From a checkpoint of a small transformer trained on Wikipedia: MLP 448 GeGLU, RMSNorm before and after each block.
MLP neurons of a small language model. Each row is named by its layer, matrix (gate and up: input weights) and neuron, and shows model dimensions 160-319. Each number is 128 + 24 x the weight over its row's rms, rounded and kept within 0 to 255. Numbers have three digits each. A neuron's up and down rows have the sign that makes its largest values positive.
A block is one neuron, or neurons of one layer that tend to fire together. After each block is what it responds to, as a language model described it from the Wikipedia text at the highest values.

L4.gate199:150136123137104125120158133100119129119113131083099141167113118141140153105096097111176130074140147137168163175200106137108099135134131102163173139155104084134137159119166116116092156130143159117122137090136142163146133075092131130154135146161156099135153119134105105141062112163119147139091091133122159130135104098125119147115109167077159124125099121137162115178126167103157103116096122173113141092163168150155126143129101128143129148122143115100092160120115149108070156128131076
L4.up199:127131099077124146127111137151127106122113096148150157153141126128123142143146153100152125152137133166070100111091106123122160098123131096104131141080120137094133071119096101134096098148114116151133095173118132139133107112126151099070168079126162105086078159138111120141109095129164123145096170143131108141132117150049138130121135086110150129114184075145111096154094084099124123105178143151147176132076121093102113138170112126111125119122103133113122145091114100148121116115102162
L4.gate295:145146066127135103090103121148089102132074129140151089104140143124099118158123108159129139103168105111131136091152092114111132105119133152132193128131166090176101138133112126125103122082130114138105108154128137109093103097133093118133113133138128147146117116129153122130123150169118135134089111139125147125165178093112150161107118139125162126136117111095117074160088123183143109137100137107116124112112128109134160164132170117127158125138132128139112132092123118126091143104170143
L4.up295:126109108138139112101140153131128116090143152147119113132149112117128102111163128124177121104110121142184113140133123090155121113116118083096143141181131094097149105127144129161126105119083117163134131121144107160117125092106161111105142104153138123111124117087145154139112077163140115149107159105142140124116091151133126134133107134091138170137127109104091151147146135094161123154134097111075134090139116133160134122113153076157173108097130106128142126091108123132115129095146085
L4.gate305:082159143098129137123130118136107103125121125201137153138154106139126119118132162117123158123098084149156114117147142148137110092157148146104123146088138131107147119143114174115136159139161105129173138101083127172132147118148128178102082149173156141123100145106143144140104155146196116109119157096143127147173152099136105106135138142127136131159125119138144138123123133133127089149151125107118171111120136122146132104126094141106127084106142124136113146127166084137144126143133095
L4.up305:118087145148131105113102148087137124124076072144104111130120166143116138145128175174152096118151104140108115144143139153144132162110102134132152153106162105150144194113150108166135116154123138094143110136120128157122140109099120106162095113112140122092107153143122153142112142148173142123105122101124154114112181154131170153128138160145156117114143141132133118085109136151131140113127086105140118164098111150123134183143140112164144124131078094132082151157101111090144139113126081
L4.gate345:084131113162150130153118159115138129116176145111124155107122151139164129112136127159152126093151102114113145101188093143134127113141140146133149127114148095124172159173109150098171059096124126124102142091127120126105165111101137091135146155110109143132079141133142180143090154133124112121096109145123132141119159182113111161100082133133129149154082139148111131115102137088125117111110146105114103099155121152125103125146138141152125155119128144113103120128168115086162111110123066
L4.up345:120124115139130102118096136119103155086181130092129123126123110156165128105140137143142107149160117119106141144167093118140139132143160141092137115148177119090157107135134138140126054101122108116076171121126121115094148129123159091120125155107142100122118096099138138126124151131121116104117178150101139142146163149100117107080106120135119127170067122113076178111083128110112156100102145100109115127170074138064119134143127146110139159125105129121084098140158107108147112083091081
Sentence-final punctuation

L3.gate13:138097122116096119167092107133122168156155143116134142172106147095143104110169105088107108123149164133121109154136095126115114153125142155092108137143139092098142087134097103124118102135142089104130091144121112131142087110125124150103137154148118111125165135135146115136103120148126109088131114124111187114106178165126092139155160157103130112096123133121138150162114051132101117122118111110089139148149157137144100168117124097107117130135138107115135129120106104180121162138135104
L3.up13:113125119154130082125117107145112140144134155139134166123104143111166124146126078108115115160112127148070095131105133126107143145127150118103123147107159153097144077097129093115179093118108083074141127086107146100118116136146132143153135129085063138180131168132158129162091143128111119095124121128133162124088147148122099127131134123134089106123137141110140123141121134172134136117092145105073148179114138191128129131118094105147085131142122098075148121134127141146142120099123141
L3.gate34:100141134123139144125118089157165103141090126156117136108109119129136130123140144135137137179097096160134146112121145111126127104135143151099135170110125113132150111144108140147086121101127136131143135144112101148111137090168136144088101152147170170085114162146143127113152118132116128135141164120162128098085172150105152137127112160112078122160106077152132160146120163068098157072142142121153172114096159110171128145125163120118149143131152138081049108120162121113141129157115111
L3.up34:117135158106093140166125124157150137137130144156165158081107128110111133136143148130188121147179136153141120126159139141173137115115144153064143123141143124169093125192115126114141121109142153135179141191139156127137098148130112113091097131168157152149140149076112106133104081120159126162128129120086145086159129132099138122112135125083122114137150096158091122145122128109108152103148093153132174125091158133148114128124116175151144140104159120128113113097155125124139157154125123
L3.gate39:110150114078142135108122154154118109116144112140131148170086097121109108114103141119180181113131141099135104137166107081108117135096133151117181151113116136130074102146163142141089108105130138174118129134141128138127117118149142074128122150142112158142119149118138118128144152133143075111136150160129114140128147150102164135160132113158145069121107119131090126154110118141149155116149084139087166130088153135122148070093107134138102125112126124153147114121160137149091140107158142
L3.up39:125122142098134084120141141184134117143144126094096131125102111129165114099111121132197129152149094137160106106116118159120144138127120160091155152123163136159116090131168117124113110112134146185094139186111137141143128110114124147119167105147081099116132139150142140140136128141129101183153151144123109134150108102114137160114141136120152103125052126131115157148130150117132143137121091145098144097115108161149112076100142073118144118131102143163142106092157143075095150130200131
L3.gate63:158122129131109112119108078073156123088175125142121141120127131136150125063140123146099097061126098117123089154122122090096122132122099126146156153165104124103159136152137142114146122112150097079157067161124123094095150150144115071145125116164144133170111097140143071117134109124103148129134134117129102111123172116153145117134134059126124126113130113165151105131133129143135157144159132141117100122092175091119193154114110085122135128103092102128091130130111132119124109134150155
L3.up63:133092152115127128140112123144129119113147192109154138107181147091122137106115163135136100123066093088139100164134117127089147137146141102109121144143088169136136161149162133148138117121123153113144135206130130119121108120144126094138099132108158148124120117162162144148120073152143127119114131119141128111127137145132160110122120077120127124079115125112124109132139143131131120141126123142162110126141135131143132129066108083122108127124106116145106173118099110125153096158125124
L3.gate80:111145134061110108136142171136098152165152130112157144092106121120112148147124111119122147153100142117125137115145083125137162081092118159071072146109179138103107140129127070092103122089147151112160099115135106145152114153116148141133132138140121124117154125127079129111141140090148091149148099087107097091135142164121137154133128144131143117111088125152127126179108136083178115136120133109127126135131147130117143100141130136106147151117111130113117128156118082102125087103142138
L3.up80:156144109141134092117155172110139112148115141128117139137156142130152129085078137164148129120129109113096138123136114096139119115090148167114131123147129144097103111111119122150116083113134153109123138146122111042149102173137116085124132166128080152071105163154078148172117140118149142160117131155138136159123122095092131129123127161171148105098165105149121152106057129128126124155153166157159190132145138138134134114108116127140131156121096083110122157134170136120176132106129113
L3.gate85:152149136135163114091128110110103119146106179145168125126141130165159116146103154109136125144151116148087106172147148108118097104104127112136097121144128146143116172102104130101130086104143100104127135108164147169122117081145168137123127141146138159106126094126150129151111119176101099096103121149169112120112091128109145104114150161116138104137106126132141137131092131151124113088096136128122099124130167085126115145183097054079109144136141073099098125140161121135139140141101098
L3.up85:127164124116096106115127120114114104089121115111139110107154121141123088149145135182125155151104097114159126122177117072107097122177151153115131124143078143110127124164169177127071168129155174117149134104125130099181119113138137108118116164150095084115150154142148138116096169155117076110057171130148137102143121165081134153103096090087133133095150095125097141112145119144102163134155131124109168116121120122131093147086131107152128142132132117139126127169134120109113087124125097
L3.gate121:135141139116137142144109114134148079132122158165136121159119106136170128114110111094120114154151110103135150144188124137125121166112073122108112143153123144142097131078078159113100115117117120111120131155131101120118105138115135101123142111144155139110119111121136125157146108131120148138075117153128144123083173098140140137119125138172150114107170082082139177084119155086123146149119132103109161118098115093130124102121091095108124126117103123150116149156149149141136120126168089
L3.up121:091105110123102125118157109108138083149145117110164132100132117110107137136123088140091116105175126110154116100151134113120174107110142132091116158122153092123149130122115169060167089079137099088159152154136099119157124164127138157125169147131125105118121110088088139142122095120126159130132128081141168119101133176124129086134082143138144147153161112158183118125100110104154134139136128070091140138115116144106095132151134133150142161167151101137151113146122117081111101105155138
L3.gate211:145112140103116139120120078107155123169110108161129125128116125132125131135078118135131133135116099118123105117137109132110116106109108124148164092137113138130128087089136106119106176110084142119107140121116091074129130151100142146122108127168179099138119151087108152120161126098171202158105117107099163151150136122133149135072129129127138157159108101099119147119114133133157096109101108138124143147133161151141127134099124100114080162113150125139159111144123134110114084114177084
L3.up211:151140110117123126087141139126114092143102125125142113092166091110085148112080133162136135165123102116113154132144143114109139136123116146161104130144150157148087128169146089139093176116122139090120159096089146113103127097108120150120135153162144138144096090134100153113114084153169081117138110117126143120172112093144128153136114125152080120089118093143117102157151152145102125115118123149142148122109076138127115096132132129151091132128136155124125110144118124082132115116115110
L3.gate216:125130111100119138150077115117147172094097157140143090156128159130124132123104131137109170128118187127103078100083117131097138195122161140100098138120141097137124132205138103139150118131141135152136123098145147073128135118110144144108118159138154114114117106132120135140125125156120175164124098135143116127156136144104110123116139140086138124144156132138138098138134150119085144138147111119068118116107137126104155172094119130137113129110138120095106104089153128162086098091123098
L3.up216:148124157120117147133114148135094168121120137140087115116165106132132131155129142109164121135093178119125122143114138137120132150170119104135057136102142083088188146118108100169124153115149108131120126133114141118129138145119098165142144213129134158094134115159133135123136121155122123163159113128120111091152141137153152133160108174097125120128117147132172113127149153155147133141086091126130112118101172159140112154117135144133144100116160124084124055138138113149104133136126141
L3.gate243:123080119124136130101143115113102105102082151141086166113119117130131131130112098135110130135109111105099116119047132113145133165112127126059126106137111147111120148144126138128094147121111137104106094129124086122134107143113109141101132146176118124090133167127134107151117059099143133107144153133099178147144112169112135153177129099105143109158156139128071085117148131116093129115129146149131110105158138159119088117134094162115092147085091131091117090177129125117124125140101117
L3.up243:118127125124113173073158105190147131141138123093111141100139127139131163114160129135136132138098142128098105111122142120111141074119126134120111142114138115164138117149145149056123101122111119060097113163091150078154124126127116137127173147132120109114165157121125093136159080150102148130096101145174123121146140148117119141175095093106146115116156135150114108150143135112125142153129116105137129113144133136124104154135148112131162146114164156113113146153148095148104135144150134
L3.gate290:139103123122120089142127133123111098123129115140118161128121137078151154123116167134128128111103074114124098063102067077160122115150093128104102066126118125110161149130122136121155103075116101133128128135105087179149089071137138129149188168162160106128161128063123107092129092130139118136134133093152121126118173142092060128143105126159090146131101153160132142149113107141136121200124135090126098120133143098141111121146127132190109118096147113137124118117151130097126137121123149
L3.up290:083114102118154127136108177098146130115130144189161161125109139111130156096134094127167133124108121126088131120114116090096125119145138140139145097136151122097127121102123123126141115114176113107106147089114130141119143067122113141143144162113126085153147098111107118112165098084164111154141081116117123161153151139092135118118096112142170119122119133132116112102117162161100141165147120133140110130121132114119129146115113113169145121135184122180134127119150095126188157113124151
L3.gate299:135121113090134163146109128101142094073102162109142147128120119136124141118102139151094099142120092146147137124178102106142149106107115115139166156104157116104144159153107051098162100127099154136126108157144179158134158083175141101138146125151163162128087127133124111143054127170130130146133127135160145125132118172159155127099120106089170070088111099132113138148128162113128142132137115149156162129128115134150098086142118092107149143150148115115100158134124110104130127109143120
L3.up299:119075114130102103131107143127112122103135157131121103156133145176157082057126099133146141105128090141130120147126156096121105147108140122092159143117115089172117115157143183140127094156135124083136141155141170169117125083158126093091168136150100136128142131140141109172154118119152143098109145134141150113155123149096096120120156135112090124099144094141097162117140130105080118122105100122135131109093154118114140114105114079087105116114173153130108114150151100105114139131160125
L3.gate314:176094111131150118126106087116140145135139134119150164156139121131122145120122090125143104134145115140157135117116126146129100129113111139113140092106124143101105133137069120093121118116117104099097112133097148116137117125128108113154132143166163136141107123136118172080076126112099162147107151125168116123105135135153128108111111098109149177140161102118083094126125126130094091147104137111117165184083116167050147185146183105138117168121101160125116093123166112119116093160119110
L3.up314:096104127137129134134107101137151124131174148118120135121141108134127126121132078109106078128111136097157083143196137153106158145135120097066094103111138104084142106146095131113088151129093077113107124111145176129113117132114112129149119149138103109145133155122095124117177110108146168165115183090156134124147141054107106139125156143108128108101110079139131138118127142159106134080122144119149120163087144171125129103113126107145145090116115098115115125128084147141123134179114105
L3.gate354:155138133114142099141141101141161136143129127154120121095114173113142088145131096148106154140131147155108137129163146159130159094092135147162111151117140130122144092166120098128106094148137119122123113143124107125162136120135134111139119118119136085129111134138095115149124149149123141122151079166091115135166143081110083155115139154136150169141117107135084097130111147141149120136130117086069154125111077133135155113144127167138109134118132156129160147155147152126108132155136077
L3.up354:096123120114154137173130141136114093145142149089125192177116128096118113125155117098135128141131111135102091142159104164153157080112100145144111102101125112148146140127107118178113115130156130132153172131104136122127155160101104142106111151104117170108086116083106141116137117133171142125146139189128141130117145095141140096125050144090173103141142101147140119172122150103111103145119120156122148144121159083096120159151106147112152113101124125103097112148121145068144167116113132
L3.gate361:113106144080092109137141085126134091121117132135143162136160124109148107127116194124122114095114183117106155122134133077117166096087188117055074117135132155133128107171171135110134132141114174145123159110122057152119114123187151148105100154165173114127138136147126135113130154122100145111112136100134113157141170153085127147124144102162110119139178132097121143116118149107138134133156146091130161110107106135121130127115112144114092150086122139128121142124126121134098172110153140
L3.up361:106127130123130106150153132115133119155136125164104185120167121069156093127109128136138105056115102079091126115113140135152115116121136096075077125103151182123150137106133129143150109118091110124135135135146134159101136128195137118114127138112125142109145136149098138134131103141119103114136112151136134086125129137115137140080087123132134135110179151116118152149106137156164142094136125145104157096106142121138168129161094158162102153104147122134122172120105116109125147091163133
L3.gate439:140122161126078096149125162127136159171131133156131131108110097112115127102137167083163117156103141147113136118114074119117127116135202152132103099119155112116149115177107103149116146126134110096135160102122128099148137104175154111135170066111131137143156153145119091123087103163150141126142115124129124131141141147117137088145146177094150132101159115176124098148149147091185105150073130144127175140134129133125118097105117112112125101100110149125120109164103136144127104144070135
L3.up439:117152107143130143104136145157126176122140138154154157150137140111112159137115129145139114177097145129180110121109153136144157090098154145096148186126120178176118125089129133132138084123117127130163193159132152153141109160126129101108139150142132128120130129134109176132136091161132115143147108113148130143106150127186148104109143144150105142173151159115116127113138143164185120150099122151097151142115093134179163113101140138148153114135120138117104099139095165123167098086125129
Predicate verbs, sentence ends

L3.gate25:149144144127104141112120116145162097120084122139117103165128110129151139148182128122110161086159147113127140174104151105122107108139096158087144113120120165112135073117108112112118110146099116135080127122145137129147107139143082156117159132094123156096118148169147147111160127124111120132135163090115142141152115109124123123105110147107117139089128076097102120120122092094168119108107135128096144127108149164107131140138136118110156138169106136112148124087135150132118147087166115
L3.up25:150136148144140149149112130179120089113134126184126103136103085130135122130151140104132152115115132120121082171153137092156115136113166118116144176126130168132111126150133109121116150152108103124199173161130108092162125101142158085150190155144086163113120113140096139115129129121147133109136172111097185112151133158101148134099122145162129139110171111124129161153114097175107152137132109141112115097089119107138153147110113150144126084131157139163113120112104142108120138077127164
L3.gate27:145105116131117104165121139133101157162104111090148120157091130152111101123121130124158164098117168130100098122108118150118093139114135137112108117163127107139091176147110108136135135129129071110129116096118124122140119114161142124079155118196139106164111143112159103081130072130118055119125096106107111122085140120178098101153118132109087138148140122138108157134115149173147125120086153145095131160124153104144131133154167113107124091137140125182154126141128167119159122116122101
L3.up27:123117149137090135190148135149109136122103120108130108106124086150160124086112179101141169102118135151134134149120121130153099148177122155139122131166139113120120167139149128127105121132104098084124171116130118107156092108158126124114135100151179104145148114130168115115093108115105061132169112108136151117163116134162119147145122170124124128141111132114116138128156135142133108135088139101148129177132123086169096123165104129113139119147137121160145154105143091172141124076154110
L3.gate126:100152099163134104153141141149149112138130132113133135163127139114165129110137149116069150121123161138143172117119185116111161121107152109116123157128102156149135101112154108120160131119098108132129129107125140102114120138147088119104150134142162128089157145112122122101166102169144115114104129138124176129098143092143096137193149140156126119131106099074121149124093099058109166112066156082116090131116119168133143134105140165119094140116138128122067100153153182067125106118127078
L3.up126:160153096135145116155166098119157152148123116097141155144131115122182079096150158138111169113145162146160151136186126141093124140132137093095133170141095148136112104127144140097147141088118092139098114144092120129090106136155121110158152098117144183109106161146123098113119162155133126099125134108130201144156162122126086150138114130096090120140135081158125123136108122130091129109096101077116074144120162134136113158151100157162129132116123120106118167146107185130109125087153106
L3.gate187:139111125125158159127165140167116119104115075140127141166145111118115151129125068129102138151119112116111147115094132140103135125159134108116128108057154137170145104125118129097154139122147149126144127153145149111140117137147131137160157111127137104161133133134133147130129127154113155121145141144108120138127120104117111075127137151090107123098097124134117121119121151122154134087094166131109110186106117115127136119114104143124116129173116131131150091099093145129119139133085175
L3.up187:099151187159145111149137105156105138144091113138152104136138163102103127171131124131122125141102143113141126135155131129118116127148115158118110115099147120169127092136136108142139159141109128093167144137145151134194138102135150120145099117157090106118157114097124124143121152138128137112103109134163158150156109094137150083152155154146146148111140130146098104176109115146165115091112174134146143174155109135133122136130085122143116149115118132110130113128103145157133122143141144
L3.gate224:099129069160109163164114121115080108156126150097100080134149100143177110114107155147135165105147095143103130130140090118150136128116177159121138142156161164102166073113149127135147135138157134114089099103085096112161154125098102140139099119140120128150133167168146157128109134132124123108142093116137123116116120128133155122157154101092122155157124142108154099114137093136125087135102109108144105113152074149139108147167112124165116079113139124152106133115105101140106144153166135
L3.up224:115171088169135138155104125089098116179133146105111145137137116139136138113130107160125163100164091129113176113191114142130139106086157125121148096164164157144137127138107144098135119125094099113149134132118153121139176128111120164126101164145130107125144176151131139127141118136132120077127127138156149079133161143123119100122136104116123148096126121155104119140175146105159179114102118122113119129129112151114090149130095169131112144101114116119093150115114099141135129134140171
L3.gate247:163119150164137092151136156153122132140158111102155079117151118163142085100129122098095128171096176130090132097134136094111121145117117163125132118081132165147101153143107090128134099128108086111101133130148102121126124136079111111131098098171141073157101116170131159113138110114126151115141099126089135082168136138106132122142136154108164153140149133161132139131141100146143132125156135126163117141131117136084113072106130130182122114142148072123092136106124147113098138150118071
L3.up247:134129128114169108137078089127121093114182101112120128107146159135144118151162169097107133131100162122131127142100170141208135123118086183137135139093130132123129146151142122115144121146109120115126075100160151099124131157169112087136139141114150130137117098154146135114134174165135165136142159149097108129119112141121120100146110104131132126129181123169122128128134135117142120045093150109116129136156111141104148123157160170159158089119154154129160121102123104119120129169149124
L3.gate254:146123124201119087140109142179136145136158117121131089102171106155121111140092123128103185119124135111103138126117116131092125134102137114140177117081104113157105143148078127138134159153112117111139137092097115180132140116102100112106108151135133125104115101102137139112112114105097153160156162125109139174161102084191163147157133138120127120165181115147125110169149130139140117184116161096155111132133167104104123135168158085104097104100107149165138121126100178163120112142123109
L3.up254:167110185134123112146149117118143138185165157125146130116159126133186123112128125117088150112129114126124151127122137104132156112124142140107115123063139094102127112168096135137159101144103124144146115100117148097130139113137137136105153136137093119158184146159104116138140140151143119081103100106157129164135140179110107122099137093137161125144138131121120078164109061147137151118130125154118122137154116134118157119126109113108103120112174106091114115116144119136137151127144129
L3.gate263:100115147141110101139108135160169096141113142153138114117117168157135169148121114139118119133149178130116150132105093145136111120115117141143122121090084105086073119157102126123122144122127165136116112119166120150115135152123149130147161113122140146102145131100140125119122125112103159132105088092152107137136140123141117094127081174123135114113108121155110159144073168138129133096167164151117155089118115153171139134136118108139196148158080097159157110134123133173145207172125156
L3.up263:075131121137143135157114086132142099121138151143105091092146109171120180124129115129158154123130109098125136129139141109115141112097170117147147135111090125137127098116123104141162150109124136098123151109126079123128091162197120132128158078097128141100131117115135147115131115140121154133114142097171117128102176113184135126094158111104143162127117107130074123124086131127130152082137138124102124085168068105142122100134147092165141130183128107128114149100132109176110146136142090
L3.gate284:122117124156100108091158102157122094175125095143156150154144115140128118091097143158167156122128068114120125133131147159109079137134128127130142179168088120129116091104127136140169140076097088098119105163146146136141140104120090143120090106111091137079176133119137109099128150101143153114103148131136148171141080114165119120101126117136160129074152118109126143118125127102112161154125144080083130143104130146156132118136121129146103161146105112137145153139117152140111150065084135
L3.up284:103131137165122141136161051180137128135112141137194121130153122075136154113106152158170149147113136111109099119142131129131101135143127092113102128194149108140129168108123096185135131099152102091085126155130117128121098134149115148147133113110095121102076097074159130125112186085096127102119120151126103126120130122120095106132122141139140127141139129119093137113088139131185129149109114156092131163137142132143098130127126113126117103136101104075100059121119129158109128104064117
L3.gate285:113137109131163078120133118184106136147161138118104103141119156130154127176165138118094120154148146145138110180106101104121194081158153139154127122119119097121096163162179118128131099127168123152156126083169146117126120131150123128108158119124125135124181169164118148107106134107144120121126127127144114116148121112147154094181165108129083130142151127113093134153100145129124163109105146134118131146112117138130160118114097117136141127134115122121125122104096176090130144072096146
L3.up285:102144137097157041135102149125124157165145144098118104135107168133136169141152148133121113125123124118074152157154162129139149118110131131105154122095109108127103136145129100144141076141133162145137133138125129112128110145112101116129116153116132149114182142144104167136134141107097129132122112131140107173162125135130140145141149116111083121126164110116110124153066151114136118106129155118130107176094110142109124132106104118124153109177114159155143120104110143142084189134143169
L3.gate301:109174113094105109164152121136161134128085138122149142100083121119209137151110092145153108128122140114113124155113140144141126099087125162116135112098141132158158152088129086127155109152143138129129142156146116129122132100159121146173116106130139139081099168118090139101105155136134111083121128122115128094114165148127135106126144178137129133150124114121093078137130119171136176160084108111168121094154151190128123116130094142102104117137153144139140137133111108156127148077111108
L3.up301:109166099088185111098125108146086120147094119121091128130135107149136152161116094083146169177164103151145125130114125117172135138109116094145092101141148130140189163097146100145123100162148129124092133161150149089131092122153108154125159129115128145107144200123151145113157107111148116130139130166110133117180139099130133132166169135137126110151122128171136136152144107114144164104164165115150106103143157162162135146147105145142125101140140135196129105124156107114096124088145136
L3.gate365:156143088107136109122115129137127108161123099165093157151109128128141120118082122144116116152125132116131112124122161130121130197161139116157147136126111108130137156109136127118137157090132086180131119133112138119170143136154113141155115089085131122085100141125123142138112065151127087166173126168131114127120154081113156090165113156144132157139160109115138099114122078135111127140097143107155109157078157096150126126112159178123094123164142132191153140115132152106095151139141118
L3.up365:143115168095152082088140102111121130133141105146143115117091129109129128118105085123135141120133194121129149152134148127128145113128135101140139124112135092068137154142131137127123179132127151174191155123106121159123166127113117125176109136117110159117177109129124159157155142131150118143135116125104116112131093162174117156117096120116103152104125126050118119158173132096080079130169160144141110179125127113121157101145119158100105131148121115141112094088152154120064122140134169
L3.gate409:127100117109153159137103151114134100176121156116139106136153188117154125150134135136151127109123143121133139131112097102152129149156144150143108129165112144127075113158131164169133144123111144127134137144114123122121147137118114083145160144145144182099207085103163102138146096101154122159114150109147122136081111151155117150108110128172116124125165146111098113146124157115138108132169147156151172107139132159154126116110146141173141128134115085127084136136136134093096152111146108
L3.up409:143125147111125114151126100156117131125131128117163118144139148108100149118109095160139117106108129084162191108162077078089115144086160127129084110140118119129141121174105117153127120121145124047130134089076112117105098132092125110109107137142117129141149098183127141123112113129150098113128102111165053114156068117087127113077148137155112102068095093121154186107151111159136105099145129148136128104121138090156138148093101108165126101110123130097132124137135156126135143138147134
L3.gate417:107149136168113099153162154108120088148115128134080141118134140116150122114160103090135120103180166097087131107113120128136085087129142153115128082106125144098099146090085152141120118065131091088121155140089121073130136196082115136142147077139162122126129124127113104114097148131130186187098173108131123154153125109111125118110142126128124120174159112093138115126088151139146155154130162081100104118151139103112106100120161122120129094122107121139130100175182192132156162158164141
L3.up417:136149147125103157135155152107127131128111100152141111124157112146171105122123078112104126146126125104118102118130102144114157086096140149127137121090129168130108148160139102119119129117094091120183128125137109124175134145092106138128130098123128112169154111129089109189143113124109191139143132115120122119117144099154105117128147139123109109116154138140126114115144133143172180092147153155129141118171120149141102149116135109118109156109113117106094069163115115137098118106158102
L3.gate418:145124143072163133129126133139114147133153150132104165119154141087164113180116105160145091121093121166126167151156155104096158087122145125113137130114081125134130125128103169148162121151101138108084148079138127138169128122067110141154129160118123149094124165168129100107140138158130118143109105123128093112126136138147117149103122088145093140118144127158127136166129123112106140118084110155154133101121157093124140129130136129146111151128151133137118130122151125101152117151176102
L3.up418:155128127145150155134113091137124139124114149107117107110152112148158145143127118147168095145095121164158124174144181141107196125096120128119143132145082119117136115172127081123174088145100109107150144124123116160152088142079122111183124159137144136126137153151134155101167142134142109134129103126101150101132127080150110143126163103125116177099128132180134147141142111143106144156093137161135127107120078109132122138128106117105147099132093127148106106126146128164148156180156150
L3.gate438:120151168142108134150108141142105128127132124134188128163126122104153100123146104132126088123147114127144132131152122085112130124114113119126073109141150133111149158155111144139147070139091119123116121112135091147182092088170116116158108113113145161133147129126172138141084105149161164138143143141162116151115132128127090143095111147096140143119125125112110151139062092104107104104123149122165109140130111124118111088104103102118082090101160139111136122140143184145146118138103134
L3.up438:149088149125121096101112142155151137132158094196081097124128116107167150116132166142158125146144150134128162142150108098105144147129127087096104127087163127159135114126141124118110086085158123097178131124102129143094100100124177171122130122110104130142085104126128061183124168128165115148075123157147117113117092117143141178124124148159146144073144142096128107144131117134130110124129101155178155149115126112127138103109113146103137107115161118102118149123162107138182144140163082
Table pipes, place-name starts

L2.gate442:122121141135128124130144156145082191164133112130181153127114111112117127149126097124166123145179106139132131138141101130136126150103167136133147120119156114123167147102153137083152116123113174130143111117105127136080112119090115115142163165124110092099103141139121116152095143114192143101069113191104094114127112105123147153097121113110126164112105121124140121112117095128169074137125132158179136106112130170090131138129169110130099159107102118095127134131109130100096179162145113
L2.up442:105121117102173125117123126106112122134134123090116141137126104138161112173126092128121134130116177161159141101127145130156121145111147184079118122095100155128089126139149141154099110102159114100161139101129118107188157141167133104123090137151161158143098171085149160141112115177132139094115103118106132150102136139129102142085099110111118122153142147187095158158139182125163110133120123128141135137145121132118121148127106154145101106133150144080115109129121141136123085112135126
Clause-ending boundaries

L2.gate319:133127115056161102123133110108109151133107109107116138157123116131167168119156113141151082148067153128128092080107099120139102106141109134140136108159137114118094116154116126135146123108191115102105163149109134097095159160121170146114169107125123139127131145129102120097165125132111153139112147100140120119139116140102112125120090121109134111122127084130102121162083145138172135105106178133130139101124106135176163132129153100147151105110127113174153074115110098132113123129184148
L2.up319:129128135054136137134153146123128140091099129137116126154109168167138118152140089116082158131099165126111105103149116153153133122118134143107102132130154116114125119155094126112112124122113137099149151084141152132141119130135127098123148136162117125133162099158142182119163114174117153124162080140126155158140149128113137104111161188138111106143101132146094110128127092145134162118110093111100158140147123125135166140129181108124131140115122112150165108161139091135109171085156152
Table structure separators

L4.gate36:103147133140149102152108095152141154124137126127070185100134121137139111132145125129126150112157105110119148113101084100157120173151115094090133129164168099135132104102127162154169144146129088161116107166158099140165119164090085089140128116092119113144131126107102148133133124127110115174127106154123103156158097150103156132068122129200106119123115130076085123115119099126136118118098132119144115115103136142134154105127120114136140147107070156106136105160133146153178155139129150
L4.up36:140107148143137109104133113181078140138109097126109178151087156158128158164130143141150134149130124131075148126126125132112088152136103120117120110130118117114145093102113165130072112131122100157137144173109065110140153139108094099077125180058130106111112112177147145126160137131158123167130132091113101091134178108135134128101137128131124108158126102118091123165126136146117127132157126120178142143110149084153113145118092114163079106139155114128089123096112126146127121128133114
L4.gate180:132134170143162155132102102128121110150128126122126131136109122142129086109138130149122115092157168087141137095090088115132119150114142138131111127135117110100104135121093107130140138128140116069146103110111118141108161140141137132120147101131186154081125138099136111111115167162122157120174110125122152091116168172137093123100158102147111121126147162099092134122135145130072115131133145118159140114147118166153085116160120146144140092146140116096123126115087145120143134150088151
L4.up180:137089154145103133111148133143163144144114150134099117104143122122136139128134155113174123128139130081117128101131049117117110147150101114134133124144123131129076086100083141154125142125086105096131138118134114140144147130154115106101143148137146136078119121114129139124147139135129137145136101111161155102121094145158165152099116139133121085107113086163061135121095139131151160123119137141131105103107165086107099095101142094138148096141160117131093141142148157138163145115115104
L4.gate202:104152146150121125123133160128085073142089171122160138090156132148087125110099136150124137119138129093095093138074093149119158128133100105119127127127151166117124154109099123149154121108094124152167155127155120179133059139099128126177102111128159099153107133100174103117145104115121123140129147093150116145077136113140151122102077162116153137163140133196161093146118138143144133150130137154134190127131127136137122120124139100119087116147135146118162106123129133135136133137162169
L4.up202:094111143125101181138131119150110097136102133106154117131097155136113146149140173148083160141136109144150138186143044103095118080144140131156153152131130072147109135144134126136127130130199158105126121145125122133155147142142158130129139164108110116103131106155150112188132139129127112064132109103147097146145161107082110079042153154154145151147126137102133141139106111147151167123142142101112134117112139091144121105119109175120153136148142111157069171145133129096130099173146149
L4.gate281:103151124127152137150113122126168131144166141113092124153142143124143151090101126100132114103150118132116131114077123109110106154155145135145153123197154143142169107178089096127156108116104136099161089139114148168114156193094118147114094113114147144119106191158085134127151143124106142179102130083120133140135131148141132157106105102139121126123148156120158123147104150156088131102115138078115107119150109142098149135164122104146125062122156135095105108146169120147170137129171132
L4.up281:131183158137169188146134082161132100122149118093103126093133144117128143127107132118143074104149135132109143144085106098121106145165128088112116170142117120099101102119140098164091137156135142120139134126133147119140170104158091114194098127127132137118130117137186134175119109141141087139100130179121119148099189119164143139130145118120130170174137146136126140139146183152092131152162144112134135122125132090169142086123103120108146121112140154124128136136115172140109156096134137
Table separator pipes